From a checkpoint of a small transformer trained on Wikipedia: 7 heads of 128 (1 for keys and values), 6511 steps.
MLP neurons of a small language model. Each row is named by its layer, matrix (down: output weights) and neuron, and shows model dimensions 0-127. Each number is 128 + 32 x the weight over its row's rms, rounded and kept within 0 to 255. A neuron's up and down rows have the sign that makes its largest values positive.
A block is one neuron, or neurons of one layer that tend to fire together. After each block is what it responds to, as a language model described it from the Wikipedia text at the highest values.

L9.down125 [128 125  94 108  54 113 174 104  72 140  97  72 117 178 128 179 114 117 174 151 181 136 138  73 129  89 173 151 112 164 124  96 117 100  99 186 130 175 102 109 130 134 147 120 178  46  46 129 149 127 160 162  76 140 159 124  91  77  91 172 157 150 111 103 134 134 153  64 144 158 119 100 137 123 180  85 138 123  86 183  83  81  82  99 135 129 136 137 142 114 105 138 136 175  45 147 109 132 145  85 126 125 151  97 124 136 141  70 140 130 153 185 120 131 127  40 157 181 162 118 162 150 106 112 189  94 135 140]
Description: Name-internal hyphens and quotes. Punctuation continuing a name or phrase: hyphens in Al-/al- Arabic names and Asian given names (Al-Shehri, Cheol-jung), opening quotes, possessive 's.

L7.down418 [101 186 129 133 181 152 169 178 103 135 185  93  95 152  95 118 174 138 146 120 136 155  79 153 107 178 163 176 105 111 155  57 189 161 165 115 144 141 176  98 152 127 114 155 129 125  45 155  90 135 211  88 101 113  85  84  74 155 144 142  35 106 118 149 138 105 149 139 100  60 156 134 183 115 137 202 121  99 156 137 141 171 105 132  70 159 165  69 179 112 137 134 107 127 161  95 124 160 132 162 133 143 147 125 113  97 117  97 106 166 113  88 165 164  56 185 117  94 118  67 142 125 188 110 148 135 134 139]
L7.down472 [126 111 119 142 159 112 162 106  95 131 106 148  91 134 110 109 107  71 116 101 117  73 134 150 152  62 105 124 129 129 139 144  83 126 174 105 163  97  83 108 119 125 116 116 119 134 213 159  69 100 141 160 159 128  82 111 137 134 108 106 101 198 119 100 102 163 105 149 109 142 174 128 161 177 149 132 140 140  85 171 109  98 108 174  98 147  95 181 130  94 148 120 140 112 135  87 195 118 145  72 116  85 121 117 142 140 117  69 171  96 118 172 150 143 112 166  96 118 104  89 118 114 131 196 111 127 118 121]
L7.down920 [134 176 135  97 141 159 129 121 155  94 164  93 170 144 137 131 164 112 130  56  91  94 155 132 106 104 121 109  80  92  96 166 145 150 162 155 101 120 114 105  94  49  93 186 158  84 114 103  89 183  72 142 128 113 131 108 126  57 114 101 147 161 109 117 134  79 120 104 109 110 122 117 153 167  47 135 105 166 165  90 117  90 144 144 116 138 137 120 108 120 172 153 102 159 101 116 132 168  86  88 152 199  65 125 166 134 140 118 152 146 110 112 101 151  83 187 111 119 138  96 172 108 144 152 153 112  66 126]
L7.down1281 [114 136 154 146 141 105 169  92 166 152 147 168 143 159 171  92  91 165 132 156  79  84 128 139 193 176 105 136 114  78 163 122 102 239 217  59 123  57 143 138 143 187 116 147 126 146 166 101 184 117  85 121 171 142  69 131  97 109 185  89 141  42 147 135 170 115  76  97 136 129 107 187 120 146 134 147 154 138 171 158 147  54 111 135 110  79  52 174  89 100 131 131 121 127 141 119  98 126 100 163 163 100 141 123 152 135 167 177 167 168 132 158  87  70 140 141  69 110  95 129 146 117 132 151 144 156 133 122]
L7.down1708 [ 70 161 179 129 140 147 206 120 114 122 162 168 113 143 121 130 186  64 156 137  76  64 113  98 164  88 100 110 151 122 192 119 148  91 113 131 123 149 112 117 137 123 141  71 133 110 142 164 136  95 118 117 203 119 152 177 143 121 150 197 118 139 161  98 116 155  90 105 164  81  89 154 125  56  62 131 152 149  58 109 137 118 137 104  84 143 160 128 140  91 110 113 116 103 181  88 133 113 114 123 152 107 148 183 171 114 124 164 111 129 157  74 162 110  72 137 134 117 144 154 147 152 120 157 124  82 134 123]
L7.down1941 [119 138 169 106 140 143  89 139 112 131  40 163  85 128 116  83  92 119  95 165 175  64  72 133  94  97 146 159 156  82 105 123 198 108 111  63  94 135 129 112  85 100 123 162 123 112 190 114 135 130  96 109 147 178 143 101 121 126  74 152 108 114 175 139 146 130  57  72 135 121 144 156  91 103 166 142 100 133 149 116 136 128  91 127 152 154 131 161 176 153 181 177 138 100 107 186 117 161  67 151 170 123 120 120 122  89 169 142 105 131 165 114 113 110 172 107  78  88  81 124 123 168 131 147  73 180 165 194]
L7.down2091 [121 116 103  75 108 173 167 110 127 124 165 107  83  83  99 171 162  89 153 104 127  89  56  86 131 123 138 124  89 140 149 136 146 129 128 126  85 162 117 119  97 134 133 113 175 134 129 187 192 133 134  60 109 121 147 158 173 110  87 121 131  90 159  72 161 106 169 156 101 106 138 135 166 143 152 147 170 154 158  87 146 119 132 157  79  90 157  98 112  70 152 110 141 137 150 160 126 126 179 102 145 168  88 163 178 145  99 109 165 164 174 124 157 135 159 162 100 163  88 142  95  98  88  99 130 169 134 106]
L7.down2261 [ 98 115 137 138 105 196 157 165 152 120 111 107 124  94 129 151 109  52 180 134 180 148 109  93  95 171 114 105  88 119 138  92 173  99 173 119 165 140 116 140 138  60 153 210 183 102 115 116 126 145 161 132 130 129 157 154  67  86 203 171 107 118 129 100 122 133  96 182 156  98 111 137 105 179 112 118 116  89 140 122 178 122 120  99 144 160 139 205 126 174 134  93 100  86 135  68 132 178 133 104  75 124 105 116 122 101 180 187 196 152 144 153 104 127  92 138 190 112 170 104  83  98  56 104 122 185 123 184]
Description: Mid-title word pieces. Word pieces and short words inside sentence-like titles of songs, albums, books and films, often verb endings (Mov-es, W-as, Rock-ed); weaker in table cells and names.

L5.down442 [140 111 129 117 123 161 146 157 106 121 155 129 121  81 162 107 137 111  71 102 112 124 153 136 118 168 118 131 148  79  97 102 116 156  98 148 139 114 143 185 112 142 112 135 160 167  87 157  77 167 133 101 101 164 109 144 115 133 114 163 174 168  96 107 135 174  70 171 143 135  82 122 153 138 133 113 215 114 186 116 154 117 158 120 116  84 182 152 105 148 130 134 133 180  68 130 147 113 127 151 167 156 110 167 157  88 118 168 192 148 155 145 155 179  95 102 126 166 130 159  74 112 102  75 154  77 154 124]
L5.down611 [124  85 143 150 163  87 146  92 120 165  85 105 127 116 147 141 132 130 157 209 137 119 129 184 129 118  70 132 172 154  59 167 135 141 156  99  84 160 114 137  83 127 196 102 183 215 118 133 149 124 135 124 200 122 158 104  91 112 184 146 169  85 113 154  84  94 141 117 124 102 157 148 127 126 131 129 116 116 125  65 118 146 141 147 161  60 101 139 162 108  83 111  86 103 123 106  65 155 141 143 102  64 132 160 126 148 142 137 126 169 195 143  95 100 190 162 114 126 140 129 129 129 144 149  68 173 120 155]
L5.down1001 [141 145 161 142 188 132  75 121  98 142 128 255 137  72 118 125  99 196 114 125  80 139  96 132 143 106 189 130 159 127  84 151 132 114  69  72 155 134 187 150 108 116 144 132 113 182 187 128 145 121 140 119  95 133 150 135 183 129 132 104 122 136 121 193 130 103 123 143 144 145 122 112 127 103 115  91 107 119  89 126  71 139  82 113 110  99  97 129 145 155 132 141  49 196 156 120 131 122  86  96 128 121 123 145 128 147 121 136 132 146  91 153 153  63 101 155 132 176 155  78  99 159 140  99 147  69  97  85]
L5.down1365 [ 66 122  91 174 165 144 127 140 150  98 145 155  64 125 185 104 127 101 103 138 129  58  75  99 158 131 137 102 124 128 109 121 139 120  45 180 162  95 153 173  92 136 193 108 109 141  89 155  83 128 103  90 123 154  78 159  45 197  91 137 156 131 173 116 158 140 108 118 144  90 171  59 100 112 115 106  73  85 158 123 101 104 119 113 178 114 127 142 105  89 143 105 119 155 167 116 131 117  67 154 169 129 113 116 162 118 160  91 160 152 134 151 130 105  83 182 111 185 151 154 201 126  89 140  88 148 124 117]
L5.down1599 [140 164 129 228 146 140 118 164 149 130 144 166 115 149 147 118 122 143 140 146 177 130 119 101 134 159  83 102 132 152 139 123 151 109 115  82 113 159  95 132  82 120 103 122 117 185 136 107 136 138 124 149 131 135 142 164 107 187 110 109 100 159 144 100 113 133  84 132 112 147 145 144 124 190  94 203  90 112 167  37  88 156 134 120 149 140 114  84  96 120 106 114 147 173 150  79 165 213  98 143 148 150  91 139  70  85 142 137 110 150 125 105 106 105 137 123 107  99 156  92 146 107 142 101  89 164 154 104]
L5.down1659 [ 94 159 133 151 106 151 105 142 134 199 134 167 160 104  86 151  93 148 128 135 159 125  99 156 108 140 117 144 106  97 108 136 163 122 162  98 121 160 104 150 133  99 109  78 132 129 113  94  97 174 130  86 100 122 174  60 126 137 142 162 122 166 114 154  64  97 161  85  87 162 122 112 130  81 144 152 151 121 148  94 118 153 191 106 147 161 152 117 158 147 159 189  93 127 100 146 118 157 102 103 120 133 157 130 124 143  80 152 110 115 129 101 140 115 133 124 112 105 136 121  92 100 138 122 163  96  94 153]
L5.down1990 [143 142  98 123 174 113 128 142 119 137 160 131 173  96 102 167  98 109 173 148 165 123 131  54 100 118 102  98 115 170  97  78 169 122 120 129 138 105  55  89 173 112 136 191 117 101 140 148 167 124 133  95 170 111 190 145  78  61 151 123 112  89 140 134 155 156 103  94 101 171 112 145 143 134 111 170  88 148 123 170 130 121  80  83 154 185 150 103 152 151 130 131  89 144 152 123 131 139 161 130 137 108  99 143 144  74 130 136 102 121 151 138 111 139 156 162  90 146 156 110 171 146 143 102 135 135 130 184]
L5.down2075 [201  74  57 135 107 143  56 119 138 118  74 149 110 119 133 171 151 168 129 166 175 147  70 146 145 200 153 150  87 124 123 162 153 108 123 147 129 116 140  99 110 113 132  75  91 125 154 156 195 119 130 104 163 155 140 170 148  74 136 117 160  97 155 102 128 156 159 154 118 146 140 123  87 180 137  76 104 181 103 120 180 164 159 124 122 139  93 160 125 111 111 112  99 176 132 112 126  92 121 104 140 103 100 130  74 147  94 137  98  88 144 157 120  62 187 124 155 178  83 112 154 152 178 178 113 163 177 148]
Description: Title words and nouns after "the". Content words inside quoted or listed titles of works (World, Earth, Marriage) and nouns after "the" before "of", plus "dead".

L5.down228 [164 120 188  77 204 130 153  93 110 149 151 162  78 200  98  82 125 105 128 158 142 158 117 134 165 157 126  68 129 107 207  49 163 150 153 124 168 159 125  92 119 107  80  91 117  99 162 120 125 150 113 121 111 141 123 132 139 149  90 123 138 163 143 157 131  96 131 121  99 105 134 191  65 131 155 138 129 118 110 149 109 138 110 181 145 127 195 138 176 131 143 155 135 126 149 151 138  93 105 102  87 128 112 105 192 148 132 117 151 134 160 138 132 120 117 142 126 121 133 122 103 122 149 110 132 121 148  87]
L5.down461 [152  58 142  62 161 105 141 157 122 104 168  85 117 174 104 111 140 119 106 125 133 135  97 130 118 161 119 107  74  85 142 144 102  50 139 140 145 100 161 118 137  70 163  92  77 139  93 135  78 138 165 114 125 105  92 166 111 122  92  60 192 160 153 124 162 140 161  68 167 135 157 129 134 116 170 145 164  48 120 194 129 148  99 110  43 131 165 142 108 100 125  92 108 136 121 109 145 116  80  98 134 121 122  95 104  89 153 110 130 129 154 163 152 101 119 130 157 171 151 122 184 168  92 140  72 195 115 124]
L5.down1218 [119 114 100  98 181 159 120 148 159 102 111 169 108 150 160 107  69 153 143  82 129 100 148 204 141 184 229 124 149 125 145 138  89 110 112 155  63 177  78 148 116 144 112  86 129 119 198 124 110 125 104  97 186 140 184  77 138  95 154 103 100 144 100 112 125 176 216  72 119 124 109 115 118 141  99 131 191 141 232 127  93 141  86 170 144 101 128 191 106 148 196 132 152 115 126 175 124  95 119 102 211 126  69 151 112  99 131  85 145 121 132 133 119 137 164 178 102 152 120 121 131 158  87 101 153 196  44 104]
L5.down1673 [ 90 137 134  75 189 165  88 121 139 102  92 137 124 165 112  88 119 152 187 134  86 145 172 114 115 120 112  96  87 127 114 110 176  93 151 113 140 102 124 177  86 137  72 111  94 173 105  69 122 129 169 188 148 158 126  84 155 119 110 128 155 201 134  61 138 114  88 160 125 134 104 127 178 170 176 159 102 116 176 107 154 127 185 125 135  99  88  77 130 111  76 125 121 126 146 126 129 149  82 104 101 153 125  40 163 115 152 115 114 133 159  89 170  77 144 178 131 137 165 154 105  68 144  46 132 111 172  91]
L5.down1730 [117 178 109 111 155 105 113 131 137 132 136 110 142 157 138 134 110 166  94 153  95 159 103 103 130 129 144  87 155 115 102 149 106  92  57 117  99 186 152  99  93 112 186  99 128  78 100 116 142  86 148 119  52 144 136 119  89 133  96 142 141 119 160 176 112 122  91 110 115 105  87 149 150 120 132  92 150 113 178 180 158 132  18  36  93 185  58 113 161  89 100 123 139 108 132 128 165 110 181 166 122 135 120 150 103 115 121 116 122 138  73  92 106  68  84 147  76 140  84 132 148 123 101  69 106 142 141 118]
L5.down1882 [130 146 167 106 153 177 107  94 144  97  99 161  55 147 141 140 143  97 106  90 187 139 151 184 105 124 183 147 194 116  97 148 131  93 163 110 151 188 188  71 167 179 140 128 127 137 153 130 138  84 137 126 115 129  60 139 160 153 115 132 132 141 133  87 142 167 167  91 148 110 123 169 120 127 107 103 116 116 133 136 151 105 149 131  98 116  85 134 117 122  88 136 119 154 115 151 157 196 100 120 134 182 178 137 108 143 102 151 131 123 205 117 126  64 129 192 154 125 116 130 126 106  98  78 175 137 113 185]
L5.down2070 [134 121  86 209 122 176 141  82 102 152 102 104 101 142 155 106 136 137 145 142 143 100 101  75 160 110 139 140 182 162  82  59 127 110 194 212 125 112 125  87 169 161 137 111 112 151 153 127 208  85 144 138 152 119 111  94  81 155 114 101 169 131  37 157 157 136 153 169 119 153 104 126 120 148  98 125  86 102 145 198 153 101  97 171 156 150 154 143 132 133 154 115 146 129 141 128  77 117 133 136 155 133 175 111 124 148 138  99 137 117 215  81 108 138 136  95 129 160 136  91 151 205 144  83  94 144 143  55]
L5.down2091 [117 100 133 119 147 179 122 127 126  95 109 124 125 154 138 123 134  79 115 132 103  60 177 133 117 120 169 129  82 109 163 156 163 103 104 203 125 144 145 145 135 169 181 161 174 117 127 141 122 136 146 147 128  99 143 134 125 144 139 138 116 138 112 100 127 133 145  96 189  76 132  85 174 107 106  85 159 146 139 205 160  93 158  98 100  94 180 107 150 132 140  88  79 153 102 119 124 177  69 159 148  96 120 174 154 128 125  84 110 109 103 193 222 142 168  92 143 170  69  92 158  98  62 129 125 153  82 140]
Description: Under/over and passive verbs. Fires on under or over as preposition or word prefix (under the, overcrowded, undergraduate), and on passive participles after was/were (presented, announced, annulled).

L7.down24 [136 115 152 130 114 114 132 174 200 127 124 162  93 131 155 138  77  96 151 132  86 130 113 109 165 130 103  87 142  99 141  88 167 120 129 109 106  67 143 144 143 134  71 130 101 144 143  68 155 135 198 180 121 146 145 156  99 135 124 142 144 123  99 152 137 125 103 163 149 107 186 137 152 123 112 122 178  89 130 104 139 142 115 200 139 194  86  79 159  99 105  98  94 137 177  46 139 166 128 141 181 120 122 110 102 113 111 163 178  86 142 104  88 144 194 157 110 168 160 173 149 104  96  86 187 102 134 161]
L7.down540 [172 112 101 154 104 108 212 200 137  60 141 177 187 162 187 110 119 126 201 164 141 107 121 164 115 135 142 108  52  80 198  84 153 193 107 145 104 118 101 154  81 133  86 101 140  73 113 129 150 189 135  75 129 146 131 124  90 144 110  93 131  96 177 143  99 138 121  80  96 156 131  88 129 102 104 135 161 129 173  50 102 184 169 147 181 132 132  97 113 156 130  79 178 171 143  81 108 161 167  62 136 121 119  95 173 114 146 131 112 114  68 110 125 114 199 139  95 152 159 146 142 145 146  88  76 126 155 110]
L7.down924 [ 92 129 122 144 107 122  99  88 172 145  87  83 113 100 112 171 194 142 142 101 100  96 142 123 110 156 141 200  41 129 145 161 115  97 111  76 120 125 138 123 104  88 143 168 156 135  97 100 163 132 149 111 184 144 173 132 119 109 156 139 142 101 147 106 114 192 110 105 105  42 152 149 133 166 134 124  91 114 139 109 151  92 112  71  99 218 133 107 148 116 144 117 100 135 150 139 117 124 167 244 144 116 117 146  65 104 127 150 104  96 115 142  84 130  64 110 101 102 179  75 173 113 152 130 225 105 104 177]
L7.down1313 [ 97 176 154 128 145 126 120 133 132 155 178 127 120  93 164 133 126 140 126 102 154 115 143 195  75 165 115 126  95 151 123 171 140 157 139 179 110 119  92 138  94 154 145 136 118 163 210 133 160 158 151  70 130 134 102 117 112  82 109 188 102 171 120 151  94 115  53 139 107 150  96 115  98 131 192 101  88 181 110 133 146 177 100 154 145 144 186 160 171 132 143 120 115 152  94 142 154 159 167 156 156 179 110 113 131  82 142 115 117  87 109 122 159  76  98 137 119 104 111 165 158 126 110 158 117 103 155 117]
L7.down1656 [127  75 140 130 148 146 171 139 190 131 146  79 111 135 120  97  93 126  71 171  35  82 113 163 137 121 126  54 114 110 101 123 129 168 169 124 141 134  76 146 138 137 109 124 174 104 102 162 151 164 168 114 130 128 101 149 114 135 101  93  94  74 145  93 163 167 103 174 113 178 108 138 128 159 130 139 117 127 107 154 119 151 129 133 106 122 167 127 133  91 157 129 161 127  95 168 127 143 106 184 165 121  62 163 121 166 133  96 149 144 116  99 135 125  85 176 136 149 107 158  80  86 157 131 179 136 103 103]
L7.down1964 [156 162  98 148 133 128 132 188 102 100 153  90 121 165 140  73 104  50 157 104 172 120  77  96  54 148 136 142 133 130 145 147 126 107 155 132 151 112 108 199 104 159  90 105 111 122 144 103 136 155 173 119 193 144 129 129 123 154 144 133 160 152 107 156 140  97  97 164 167 131 170 116 200 175 120 145  65 186 141 162 127 131 134 175 113  86 141  87 174 105 126 142 120 116  94  39 147 115 152 107 179 123 165  84 183 103 124  62 184  88 105  69 131 140  63 116 128 177 119  51 103 105 114 110 106 108 136 124]
L7.down2238 [114 179 145 122 142 133 131 156  85 142 159 132 119 154 119 138  98 151 117 120 168 114 164  81 136  95 161 172 119 133 123 111 169 128  90 102 191 155 104 121  91 116 150 148 143 154 186 125 132  91 165 152 114  46  97 148 111  99  91 139 104 172 141 109 111 136 133 128 124 124  51 142 117 161 176 147 144 135 172 146 158 131 122  86 125 134 100 175 121  93 126 124 112  93 156 198 105 110 147 153 167 125 124 146 163 148 120  86 207 138 123  43 131 125  51 121 186 137  81  95  90 153 145 140  98 133 102 175]
L7.down2240 [151 141  90 111 172 106 154 142 163 100 116  49 126 167 105  92  44 140  98 140 160 121 171 116 141 126  87 169 147  61  88 149 146  82  99 173  70 129 165 129 101 140  51 143 129  95 129 157 147  83 101 175 117  81 129 184 163 139 120 101 123 117 172 120 169 148  93 160 127 117  87 139 109 109 139 132 149 135 126 175 127 150 153  80 194 136 139 120 142  93 175 107 163  84 132 117 109  96 111 167 116 189 145 140 138  96 126 151 163 131 137 102 113 134 127 144 140  74 116  79 129 120 123 137 148 128 120 121]
Description: Before a bare verb. Infinitive "to" after caused, began, started, found, and auxiliaries or contractions (did, can, does, 'll, don't), all awaiting a base-form verb.

L5.down436 [ 75 174 117 110 190 105 135  99 100 156  99 115 129 141 116 103 169  84 110 115 121 110 105 178 139 125  91 171 147 127 196 149 105  97 123 106 123 155 142 115 130 155  94 154 139 143 156 178 227 124 105 110 116 164 172 121 145 139 178  70  98 148 174 172 139 144  99 105 128  95 174 146 112 168  80 101 160 129  90 131 119 139 122 148 115  93 109 122 117 103 155 126 135 151 133  74 149  84 183 172 143 121 201 148 123 150 117 132 107 124 157 128  85 113 145 138 137 125 109 166 103 123  88  58 154  78 164 114]
L5.down691 [128 172 143 163 166 182  92  58 111 117  90 137 170  92 117 149 171 181 137 166 147 122 134 124 127 134 141 154 119 157  98  83  58 111 142 125 169 143 197 123 131 105 132 124 107  71 143 132 146 151 117 165 186 130 143  85 199 105 162 134 150 155 123 128 123 166  97 101  96 149 148 161  88  83 178  82 124  75 186  82  86  96 153  83 141 109  89 131 182 171 126 155 117 175 174 149 134 106 117 180 179 107 167 126 138  91 119 110  88 121 163 138 124 152 112 151  95 141 106 137 123  74 164 108 186  83 132 137]
L5.down863 [139  93 123 144 115 155  92 106 162 153 160 106 118 137 121 141 208  91 133 141 126 142 141 159  91 113 134  95 147 123  77 158 156 150 132  88 128 188 115 191 122 147 136 100 127 123 163 112 122 133 163 134 183 172  97 126 143 101 111 103 116 188 137 143 145 162 147 173 145  91 120 143 168  88 150 127 143 177 163 112 139 191  78 121 103 145 110  89 185 194  85 147 142 114 119 103 142 168 122 120 122 114 112 104 101 118  81 137 164 144 128 152 123  94 189 163 106 126 115 145 105  80 128  93  85  78 111 143]
L5.down1300 [167 120 152 183 142 110 114 161 123  88 183 131 108 137 126 147 115 153 135 133 106 141 193 104 108 147 127 137 104 147 111 116 152 130 184 113 156 112 162 109  90 185 141 109 144  85 159 149  98 144 134 106 195 107 119 120  56 125 124 144 166 115 123 110 176 156 152 104 124 164 127  93 165 167 129  85 172 111 184 162 173 177  94 109 158 145 154 155 168 176 208  96 180 153 134  92 126 119 150 125 188  95  96 154 140 141  85 163 130  97 132 129 191  79 144  87 131 134 165  83 113 116 115 176 162 109 157 178]
L5.down1347 [128 133  82 132 140 122 117 128 130  99 102 188  79 108 138 132 114 167 130 160 120 126  99 174 142 142 105  77 126 165  49  77 108 126 105 159 128 123 104 158 132 113  74 131 178  67 136 114 139 115 136  57 148 202 160 129 103 148  84 153 119 174  99 130 161 144  90 143 116  84  90 166 123 147 142 104 129 134 113 153 124 173  74 112 132  65  91 104 185 134 139  93 114 103 112 173 132 190 109  78 102 110 183 121 118  72 116 101 126 115 135 112  88  77 106  84 175 142 104  97 175  79 117  82 115 120 166 100]
L5.down2086 [171 149 137 142 174 106  93 127  87 120 162 137 142 105  94 113 109 166 134 164 150 130 129 210  82 101 130  68  69 145 137 151 165 168  90 108 121 166 160 173  76 157 107 144 174 175 149 149 147 139  76 109 220  67 171 110  75  82 101 108  78 200 130 113 146 174 138 192 143  83 139 146 108  87  75  62 147 105 114 131  65  99 102 122  75 130 104 125 166 157 116 109 118 155  97 143 111 142 106  92 144  71 145 123 137  98  65 182 137  98 158 113  94 112 127 159 140 186  92 154  87 132 135  99 101  76 137 134]
L5.down2236 [149  52 176 164  94 163 163 107 129  93 123 108 112  65 187 116 158 138 137 110 100  86 160 104 173 123 143 118 111 158 183 112 123 105  81 162 133 156  68 128 142 157 142 173  88 123  27 109 123 126 114  91 175  93 108 164  98 112 140  95 163 132 166 129 157 133 144 167 118 158 166 122  85  63 102 135  99 104 135 120 105 120 126 116 152 124  93 168  96 195 162 114 119 144 151 125 114 142 173 148 181 105 173 148 202 122 105 151 141 119 142  91 156 156 101 196  90 162 119 113 125 107 116  87 104 189 146 145]
L5.down2333 [ 89 146 132 149 161 118 156 120  90 126  73 124 187 158 137 157 147 144  94  97  71 148 140 129 192 109 136 175 132 162 108 109  66 114  97 176 123 162  98  90  78 113 117 126 169 133 119 159 145 107 121 174 151 171 151 101 106 105 172 144 167 162 101 171  93 160  93 146 116  81 163 127 116 153 165  96 128 140 110  99  95 156 115 131 129 137 133 103 123 118 177 158 163 141  82 136 140  96 108 115  53 110 154 105  79  98  70 112 133 141 148 125 144 117 103 164  99  93 118 120  64 121 143  36 170 100 156 167]
Description: Next-name-part start. The first token of the next name part right after a given name or surname in person names, e.g. Wang X(iubin), Keith J(arrett), Robert B.

L7.down233 [103 113 166  90 157 114 158 103 123 155 146 123 129 213  70 154 110 172 170 211 143 132 158 146  55  99 112 173 175 125 123 164  92 163 106 135 102 105 119 126  85 138 155 124 122 141  66 205  92 131 124 118  78 148 152 190 127 175 120  99 106 167 175 134 134 117 104 156  98 118  83 174 135 139 165 155 135 145 105 151  85 107 153 117 100 126 127 146 118  88 214 112 166 152  86  89 115 103 151 129 125 130 115 105 140 199 130 109  80 153 150 191  98 104  89 164  60  97 159 177  91 102  93  84  97 136 169 121]
L7.down385 [122 138 107 163 114  59 137 180 140 143 140 136 156 146  62  97 119 135  79 143 150 174 176 124 112 103 152 108 110 163 123 127 123  99  75 114  87 130 138 153 140 107  94  78 147  98 180  87 108  81  96 143  44 139  94  88 132 141 118 147 134 172 157  56 118 103 105 145 142 141 141  71 110  88 158  93 183 158 168 157 111 127 135 125 109 145 111 114 162 144 122  98 168 104 122 117 125 148 159  55  64 103  76  76 150 194  88  99 115 118 145 168 133 125  80  97  91 102 156 111  81 104 152 183 174  90  82  84]
L7.down411 [113 136  99  80  99 103 118 136 139 129 119 109 162 107 215 190 132 150 114  87 123 131 145 122 152 140 145 148 120 132 121 146 131 111 132 124 102 114 126 128  91 143  86 113 182 107  95 101  71 128 138 121  91 127 140 181 132 123 106 116 133 190  95 165 167 173 124 140 135 140  64 162 101 133 130 107  91 165 127 166  60 160  51 112  75 159 124  88 129 128 152  94  99 121  95  93 112  87 105 162 161 149 146 188 114 126 150  85 148 127  99 161 142 144 146 185 154 126 129 160 131 165 110 156 147  96 154  87]
L7.down438 [116 135  99 129 164 151  90 182 172 149  85  58 140  96 145 190 133 149 171 115 147 144  84 102 106 134 133 109 107 167 139 164 171 141 116 139 125 101 162  78 133 169 122 150 135 151 123 118 101 166 118 160 135 151 137 117  90  83 174 159 135  49 125 175 196 100 186 188 158 108  99 131  76 170 161 100 168 137 134 138 130 118 121 185 130 124 153 132 119 144 117 177  86 101 164  92  99 113  97 119 112 197 132 151 122 133 147 146 133 106  88 134 110  72 101 187 119 134 142  95  34 125  90 134 110 132  72 174]
L7.down639 [111 176 138 123 161 134 121 138 117 147 116 113 157 160 111  86 165  90 121 147 184 147 145 161 147  52 144 112 127 124  85 151 129 143 107 139 161 110 160  99  91  93 128 133 158  88  65 150 131 141 104 138  81 127 102 205 155 118 125  94 122 134 173 107 106  91 123  98 104 120  75 116  43 143 151 113 135  89 136 109 155 141 181 115  76  74  85 147  93 141 104  87 114 119  89 140 174 133 150  89 107  96 132  79 132 107 123 106 126 133 119 162 130  90  87 152 143 114 102 125  63 142 127 206 125  78 128  89]
L7.down1032 [124 154 122 137 107 108 148 137 141 156 136  84  96 168  90  88 136 141 114 185 107 158 208  94 168 150 122 144 126 157  98 115 126  76 138 191 133 134 114  87 127 137 168 113 160  85 116 141 109 101  83 109 181 224 162 166 115 147 105 120 140 129 106 188 118 159 103 131 142  78 116  89 123 122 110  92 150 140 173 122 100 149 114 104 159  97 139 133 124  45 101  35 104  89 161  80  92 114 135 126  46 141  94 101 180  91  95 157 122 157 128 131 132 150 154 102 153 147 123 162 158  92 164  94 119  82 101 112]
L7.down1146 [100 146 132  90 162 135 148 117 121 141 126  97 100  91 128 179 103 145 111 161 132 100 125 126  94 144 190 112 183 121 147  79 177 114 116 128 111 107 119 116 133 141 115 141 123 117 113 125 161 162 131 132 126 102 156 113 116 119 157  87 111 185 134 138 172  90 181 188  87 209 136 113 124 124 173 145 131 135 146 101 153 176 149 107 116 144  78 146 110 121  87 137 108 163 105 138 134 140 119  83 132 106  82  85  81 131 134 114 156 158 109 114 114 152  51 149 153 147 121 163  97 138 137 119 152  80 148 129]
L7.down1828 [115 120 163 134 136 119 123 102 140 173 152 182 114 147  63 101 148 130  79 146 136 172 138 200 143 132 158 170 133 138 124 104  74 124  85 166 159 178 154 143  79  62 224 124 100 111 170 137 121 178 135 157  47 173  85 139 176 134 105  55 161 127 151 113 106 159 127 167  98 202 136  89 120 188 117 143 154 129 102 146 103 110  75  90 172  67 122  94 121 115 153 107 126 154  68 126 108 122 126 154 125 153  99 173 132 152 138 104 126 159 139 184 178  37 142  86  96  95 175 120 114 139 103 119 113 124 168 128]
Description: Chinese name syllables. Mid-word pieces inside romanized Chinese names and places, especially in sports tables, e.g. Li Xia-ox-ia, Zhou-k-oudian, Ching-k-uo; also other foreign-name fragments.

L9.down2359 [165 153  83 158 116 177 131 100 113 152  98 142 164 147 154 121 155 131  95  92 154 204 187 103  81 135 111 169 145 126 103 172 121 100 110 171 104 152 129  86 134 123 117 174 154 109 132 141 119 181 116 167 104  70 119  61 107 176 101 130  79 189 206 107 143 170  66  76 101  99 108 124 161 158 138 211 108 196  77 158 186 133 169 180  99 146 153  94 115 143 168 120 131 190 122 205 105 137 143  63 150 158 135 108 103 101 158 139 127 148 109 117 146  94 150 105 155  91 146 180  92 135 139  92 115  84 169 143]
Description: Clause-subject pronouns. Subject pronouns and indefinites beginning a new clause, e.g. he, they, there, everyone, anything, often after that, a comma or a quote mark.

L9.down1931 [109  67 117 150 167 134 124 193 155 175 149 114  88 129 180 143 128 105 111 128 149 130 143 136 158 182 129 154  88 143 103 154  77 178 141  93  94 155 124 106 161  50 116 150 100 147  18 199  98  84 127 150 133 128 184 125  89 144 138 120 185  89 117 128 110 116 128  87 101 182 131 156 205 104  93 144 173 156 118 126 114 142 138 141  84 156 122 142 127 153 147  73 121  98 135 172 142  79 108  95 182 104 159 121  64  85  81 144 128 132  94  81 122 151  86 118 142  76 126 122 133 133 118 155 118 132 117 145]
Description: Passive fate predicates. Participles or verbs saying what happened to an organization, building, team or product, often after "was", e.g. taken over, demolished, discontinued, created; weaker on "would", "it", and digits in years.